From a checkpoint of a small transformer trained on Wikipedia: untied embeddings.
MLP neurons of a small language model. Each row is named by its layer, matrix (gate and up: input weights) and neuron, and shows model dimensions 0-169. Each number is 500 + 40 x the weight over its row's rms, rounded and kept within 0 to 999. Numbers have three digits each. A neuron's up and down rows have the sign that makes its largest values positive.
A block is one neuron, or neurons of one layer that tend to fire together. After each block is what it responds to, as a language model described it from the Wikipedia text at the highest values.

L2.gate31:461544499505597470560477520448532497496514514492434487490447495452508521502494600507530439556511507470429505517530419448500426526569505481522484503508531514552503560497504463601437467510542512423411486530429474483451544483587522462538440447524513438486456467485413491489439545407482449551483530463550488501486467430492589473472448547498503497539527528494504480462537490488493541504537432519463507463484467483472556461534412518518480467505577504466462519518504557417531436556517496567473508515552498448568429532
L2.up31:525518478521435497511470519500545494546482530470476521457481555517568463424447499477494467524501516533517462526519539426515514413551470490501440498483545603562551562511513555470464495484429453414556468547448502470423503472549479544422492571510471521510510478530416447535458429506485492425473501512475483536568447466504504453516440546525539464424443490427495505496439499488514484539483427474519498542437509450481564551514511504538481538412510525511538507492565509487446513511489522542574479442565459497519470468
L2.gate131:413499467454465499520496468452533415487518489427496520525440518438500487501503468541458571512465510571488447414501460523557480404440538482446463466447484532529541457492442516495487541561466508554548562480492534525457496423515496497476612528548431514538566487451547443514559516495506483553507548546482477451460494516553490500501446479503472515413510536509494505558487483506510474529453481566500491524455595538437513439597473467501524451431548535516522524535509460494459564476548511545491493563482479486502466485
L2.up131:533464512490477452537553472391512547559518514499531520441479476497575558531474538472532530477493478486522479531496533496509493553531484504608511548536480383521455494508527507541541461544486499537547530507477426467509526535499421493589478598444485524517436538554419509518541556494588528483487382521489409533514489501505438513494465489447496493517516456456499594420481503468550474480522476458477431483535460530512548534444540503458424512552520503493492527451541452501502469453464463470492520413465472494609539538
L2.gate1019:419494526505499528464497461520463521501430430488563547557582431513489475499563498506481502401450487528505499503441509491551436407509449500485423497533448475536457511439472475503439503543529472549523548484457498376473510471536464537468465502505550467547509499557448515490546497470463545481513503494507465514528500594528427570500474593530527493448585466576544517491517469458549512503543476514522508537547516561530489546538533508548504494549500464480481562508495533495486522587504494493577529505481475457480542448
L2.up1019:511513412510525505528487499587542564541472525517480526506572523457529506536513592477522538519546492492529499546444447508517505517453463496498506501498430544471432461481494518549471496624564526448503589526526531491493508484466460520490496500487554451551544458460367492480532527493497455499561625530492502490574481496496512496458484442456543554422470544496511541515553503516580482471420517495571552494539483508509517540515495473489452545483487476496584525503511508506454487551492473576507493518558500583533464546
L2.gate1194:525516490491576502555464444504522510480447478452512523522512509567493500463436552561490522526541522514477462468435456454532477547458516534483446502464471469529531526473525498507489493518544501572590531509464496458496478543553522455422402518525437521512416504489464510565491588477480479542479445476441461493494523508521508516466475547462539437492568523432484504533430481519546476492496516509522483540437567443477491427507504487381510557513466464536438486544480572520437558580473517448493474516525481582551480438
L2.up1194:463494433481513471512517507521505471496492523494482491431532499540432535521476470529504586535515460484517542475508445446448474502486538467536584510508515524580435478490520492489432505475526490518485560461410469453519484551463482499514510579528575533491457489477562500549464470485497552521501513553430407468512483494534494464460446504503567521522555507544459457392471429496511493517463534485490555556461476478481540443562527503518505562485542471475473467530581473473468471509512547510515517495565584515525479518
L2.gate1287:457540466487483482482534517512533537498501477464522521455512558449456557466438566460474427479499489454521456477482463485488498483483509453471508585643497564558519485457490499475517484472525433492545477568493488491433547599436492480534447516544468471549470500539535529520479575475496484478504423522490517501507471554476492484488486515423497555460548515493510486539540487545516479490584493536517513424494549548476485512495509498499475535509536443511478504483442475448457456559509498523488503583541568403476477546
L2.up1287:520475531537550575538503565557563486438547463522505521443503532533484522517420555565478467471472510504465480538482480505485477463530492518505500453547493510513534425456456483560503490473502425479458488445472543578503446485476495502566491539527551481496496531513477494551451436426480503498392523538467412489479503567532500486514452611438513495509513472561556422469442475535476510443556427529457547486497488502453536473493485483479470549573486491472481524450485467513540536506434451494482536496478638493503553481
L2.gate1406:472498458571522524570490535507545461524597559481489558497485502543534474475442481536483527540436513498545498490534466507485503520462490498530447528498535525546476455493529473534488380501535470548574524446564548498505550536518513436544507562546527528452444544561489546531475429498447481497569513506469487491518469514450478565516539538530447431464617504466509534533508471477423588508517490527447419585448512537451534358488535539536573534522504475520452430491463542546527518476456495462501535487611534491442512517
L2.up1406:462577416415436487545529532497533495471552528534514491510517497584479512519473565440399494449547477575452423523462482474378476497454515490508548459489532500497541557463468503563509514444486538495445510478494521487521500523524509478570487512544519529456511515519519479583493500586547430516478498523488460518606493450426520437511521524485504519449525482478516413495494501488487528529575568560538521461483526567522491462484546576485490436474483507545489465476479533498518506532489541507501445488519577471503526411
L2.gate1441:440492517460563492501494527546471464543512544551526535480507518514480497482446569510463567487554581506532489448504434504514487537498504540535542500508504557462464527512564506500453484479421436584467530541512511498497532452518495537560410521445501443471499482556482503471543485483520464557571570509500504525469497448443430515567551470571467552498494502481461456427476508505501505469507489612462489440467511558527515456522489467579517500529489501522457573526544606477440532535540445463624455456530494508506494534
L2.up1441:505542572451536527478483518496480514471503494448507564536461477499449480510498431525488551466487485433538429497426501527447463528513507520501472536514478517430410453511542549506453535515540428446521515475454545514487452538550407543523411497518480476466450474485488459476480557491462466513539469501501543454532455446462460527542454582461476502490519502530452459562589474530552388482468528516571522556503476535545467500497457496485496538478592470483525489433623504514481544577561501506490504506502496499470513498
L2.gate2310:530404507501562498527444419449500543480467498548489543455554532566549536475470460499569434512582553519478475463507432467568537490531514470502491483452472529559466477491510502543542443508528488549495478536492469520475520497462464425525493520533513444542452510450461488484600493437502480503467431507520455520481506560598502460480474462458544502483494479471475441511474572489424408495537455525495508481435472496411493523482544547488511536463540472471477481495557455456521533541494491482481499573552468556511490508
L2.up2310:540489424493520497513525519513515565522597411468455475456449520437469462556482521570428519512535516437544508436539439462475521409478519513515524551454465522565467529466497499485487461537475478512483504548539514505466469488511498491491443468489473524457503460488537546468544520549520482477506531447529499453583481471508536429479473513519487501598558555392471473479459535473473491509509445583518570434500525512534444434514530544533510510440454521518500500473461517467514482541478541569505504431450452443469459498
Score separator dashes. En dash or hyphen joining two numbers in sports scores and records, such as 4–1 win, 9–7 record, 6–1, plus table pipes after numbers.

L12.gate654:553493488550509554516451553503484408512526517497453486490436471534506520436528502513505512507598515449578512509513488480517516506491500453441520405555518500525500512421500549446471563549433528434501499505535502559487407518442465479477544498543435468568495580547485507485479533470416485523479483482564499578541549481470596571541537444448522461568520427456560470509487446506538518476522486515526536469583501503455449460523505501531492493519488499487496510499483417504522514457472488486564501574486513453439495527
L12.up654:505504515463548490539502605494473463541446550439474498429493517501477499488435528568475492492511556484455581517488470530470481542544545551527398443526522532523494535521513529490568434534558532478501474471503499516557584543488540427473472502517452483433511542503543462528546483471552440473525529512522478519548586463529472490485486537503514393464475498526493498607449563485498558443493465516523409472485526494476459501503490575589524449633503539533499533466475455602524591430496513464550516465500491540430457471
L12.gate790:528494519497516550469507417436526539468511542524507516531498470566510471500469458484493549529448553473492527505453563529536476580522522460460475595537438475493506518495508547430500499507429546535449527485432485496491465462447565495459467433468562420484553558524542545516545507491527497574465415535538449565493535510548567542411432469535481475484524456526424518480554474414441500550459411501514498529498502561563470479546528430564429493471461527482582487426504542501469502486471521526536538453511528422497391539
L12.up790:524510488562485476373475477542533501439539553496530485518444515512429421537465550542450513474487479461542516473475505519517422425523510536496480474479451479557478511496431484467527499583567453465540500516440528546511443474413517502489515445495526427487521561494543525506508543466508464506484481539476463407492419509471484520463494551473453495491539456508462532520521483475476492614441456465499489492468514483443488466570490549571451568538475499530563530495494543539480471506543565397514536545512482471517549457
L12.gate817:494560480509527472507521455471479475459448403456519492478551437512448538453509563440459465510489462571534465500443487522513512506541555596445424518481502513537470458453538473493470510517498575504454489554460480508460499496569498517427449570543518542496495511516476466455437510528500578575501495552499457468487435525483425550517537429524479501562500452495497534499542514483500527526480474474558610438443494558580472543497515472442443522496491515479461473497513481506484474495458458428446464510518453431500492552
L12.up817:559529533489525594562457525562483534523488458614478571468428476511510540451468467600443495480507464502536461447516451521444554486487510509453463549479477488529508510546577507414520526406482512551481477473456527443548481483486482485478530503482476501456541486471500454464494556553508454482499457496580458513505499463530497452539431534487441464516461509515489418430504495417467496483487540507439509524468529504488490511567527538491489456492531571439535553482483542495548477479535475516503518501445512421470507474
L12.gate1096:586515541461549469520578415429434541461511539451471499471440543480559467503468481449506501519447407528464525465481486508491518455507515504582521596561568499487469487533491488518459490547545578503556525486452556455499447408410420475457446516551487499511496514482514553472538513495479479510460527516550534577483513500499499549447485490486563476523487475576520440486469511480479546510509532503480393468515515555553541447548527556478450495512478542486498464440523489471480551545502548581515506433558457522499499459
L12.up1096:569479551510541507422574496428511454503538524504519513484473504460465512465508424494477550544479526484481484513518427513459540510444496521551484532460560444523494464482540507420445533520495545529561446445500517516511485437437496510484515472481469462510534502542462495514514478481523450594496542504487422500532507565497494446466477500554518435415401517488495501571532487450470530537554503550485450512467466570560486398504518471533498541482473505443533523466523445432492427458482503515506503497534565451498566449
L12.gate1307:541521533538470403433514572466503457501549535512495565503533506449434497533489520527550505545472506441504565488433482544497530473471451494469542574500487496474575597522544463496496540440474489510512513469482494558439503486524479482514477501468496554474486447507487558547498498563488485473464485530458537544514506471498541432451467472506454526479484509513503529524461537486466471416552503507487535499500526474529484550502515496478508495512537495469512501501519475579458540547407466490524470490541535444503516489
L12.up1307:478569506481505530489471531484463545489507508500549553451491521459504560495423533509557458475452496538473522541521510462563547521450514479494517518429461444545592461534483418550403513495529440511504450550499509415461534543558481539515552489415547452481531535456498444525483464457532505528501513416490506580504457506487462483455478453525564502453545458505510473482452495469494513545552495575483538528543500545410478486532423442483518568511485500515585544483546510516550566512484527535565496553544483460554479457
L12.gate1437:549449437482474498459426463517511502508498561516548482456392473520478479490503522518491539525462500442488583482507496516513479446578549467516507480568546480479514487402486497494538526512500506563484478464499563525485464553478529493543589501513464475507535479535580551528512400519430512544448512472537448473496528533535527463452590498478531565454411525468506466536539526530468553502512421546500502464495489514580535505472461466475510453497577441441486569439528539476450480458482528585564475474558488470547472442
L12.up1437:496509421511472504573483531559565508544527499454460488474592474475511462453512517521482470515514484480528489462529508513555452505470606515485508520545505507451463438469478500493504412521503496407474467514503432508504534432439509514499558520496487503533362537486480492542503489419498449507531519489450490561504484465481490473526509504470540464529517411470485555491532574469510482546536499472548476497522477485556512518568527538499496508556533501568512466464433478512459551497492464468505462485540509460489457490
L12.gate2053:512502440550515518523490487516511553475440479457495560536487517537531481551559519523455529529428496450490521562513531439470472547512490566535494491512482513482485435430503504482551435555488510485512547450497483524501519528521525464468538508491509477503526535553495545440501463478449465572508451465549559537494498482531564475490486522494469522506448535440492467450528544517539573429451546494534592528479451560530563460469474463532517553487465451537520464508485426582569526494490553573493477560534617502447478535
L12.up2053:442466529513541423455457547497528515455494523464486496508488575490458451567494576515513587459527530475522406523457456524455493496573508551476460549491493476512478516546453447461451469465454501536598459472523522539475506522527517464527498494448504544541508467473517548529523553528501512522556520509504527492473472519458518444489491508454461499493511458445550550510583462475453503479554479460548440529500498530430532559510494452495466543570537533512477480510424481480501487386403483526519472494568466415479570529
L12.gate2135:560468501542550533520456470488534544423489487517498500458505542415474510481503442462483541461572534507541528470584518499538527478510522385488427469503521472488485515507492571588501606427486438529552449571393529497555473593453522475490545518518470450496483520583526548514522567477435459561495496557481559507523529488495493549486491478472525460441435539492574508501524494449529530465584512515515527504487440509491501472513546485467472504578433427430490600450576547506533464472557557499466514583535492553558520548
L12.up2135:548486537469545451469516522524496514491581539466469452471576499494531517490464500566480492475439463465532560509522493511545439491456573499457477488545501478533505496412506554528511542479516563470437504527482513465517494508547509457502440460527426550457500467441508504489515510540567515477462574482510515421492483555522527471411479429413547477477498552351457520509559504482389513515513477506549505467484481475387510413507565459463563507527546454455507473547472547490560478487510435538523511565527477524505456538
Sports score notation. Tokens inside or next to match scores in sports results and tables: the space before a score, set digits and dashes (6–3, 6–1), and "(" after a score (aet, pen.).

L6.gate2484:524469518473528557516504453507513473506499536522450499451571486493442512561546491431545504500579489556470621539513478559503536470462550519508515520541443496467531504455561507572592407489504437466442555431501588492537421456515540483454475446528488535514458487488462465530542500528590481503406456488500485504472463449502527521491458449479472488452474467521507468524499461495446540500470479535572497516460547446576545498565532511502515543471504518452504499444531571402472512460447489479439454505402540459468565519
L6.up2484:506486457458515502478494513480508476452547569511499512452541526550492495606557514559455563471545485531472483566491450495509552505463541543620519550515465536485458502476534546516522462518570471452403500510499561489530441481444459506484457443491472461484504475550463552534488529538527536528497461526413509548541502513532471544441514460474482502513581528483555477539528535527485540459525550474462527572440473449519476501550471504513466527517508466577522488456562519510563575500481518516500521532429531518523480561
Physical-form description words. Word-final pieces and nouns describing shape, structure or ornament, mostly in architecture and object descriptions (ornate, facades, colonnade, cylindrical, egg-shaped), plus scattered name fragments.

L6.gate193:522484491479470615443542434550541541545478534483533489463510437505488554471499438482499514505493539510432523506433466427485561507487502529586525570484505502494496481508425490531538478516518528503398454472530486498496460498519427544498549531496509480457505545491460549510553542492496524546426531474500449496522521449508527509512527451571470497445471492466495479493415511515563478509519460523505501442486556548491467527462540501511481479542480461503511503524518464541531496537427474556496476494515496473446510460
L6.up193:470452490458494488496483484579468540511484486446489541442430536493486505452455501525444434491496589449581521431521526482548507412472543516526455526497473529410396470511533516537575482442519455461555434484510462536500428518509516475503450508479442522504514476461504545536518481515517504452458476618489469587516507530438451504518475519490500444509513561513501519498498486467437525562478547508435495504431501545515553471523482571472489533533410537501555530356465542503531522512526466568563470502478487499508506538
Pair-joining connectors. Connectors mid-pair or mid-range, mostly in tables and sports or list data: dashes in scores and ranges (6–3, 54-57kg), &, /, and; sometimes mid-word pieces.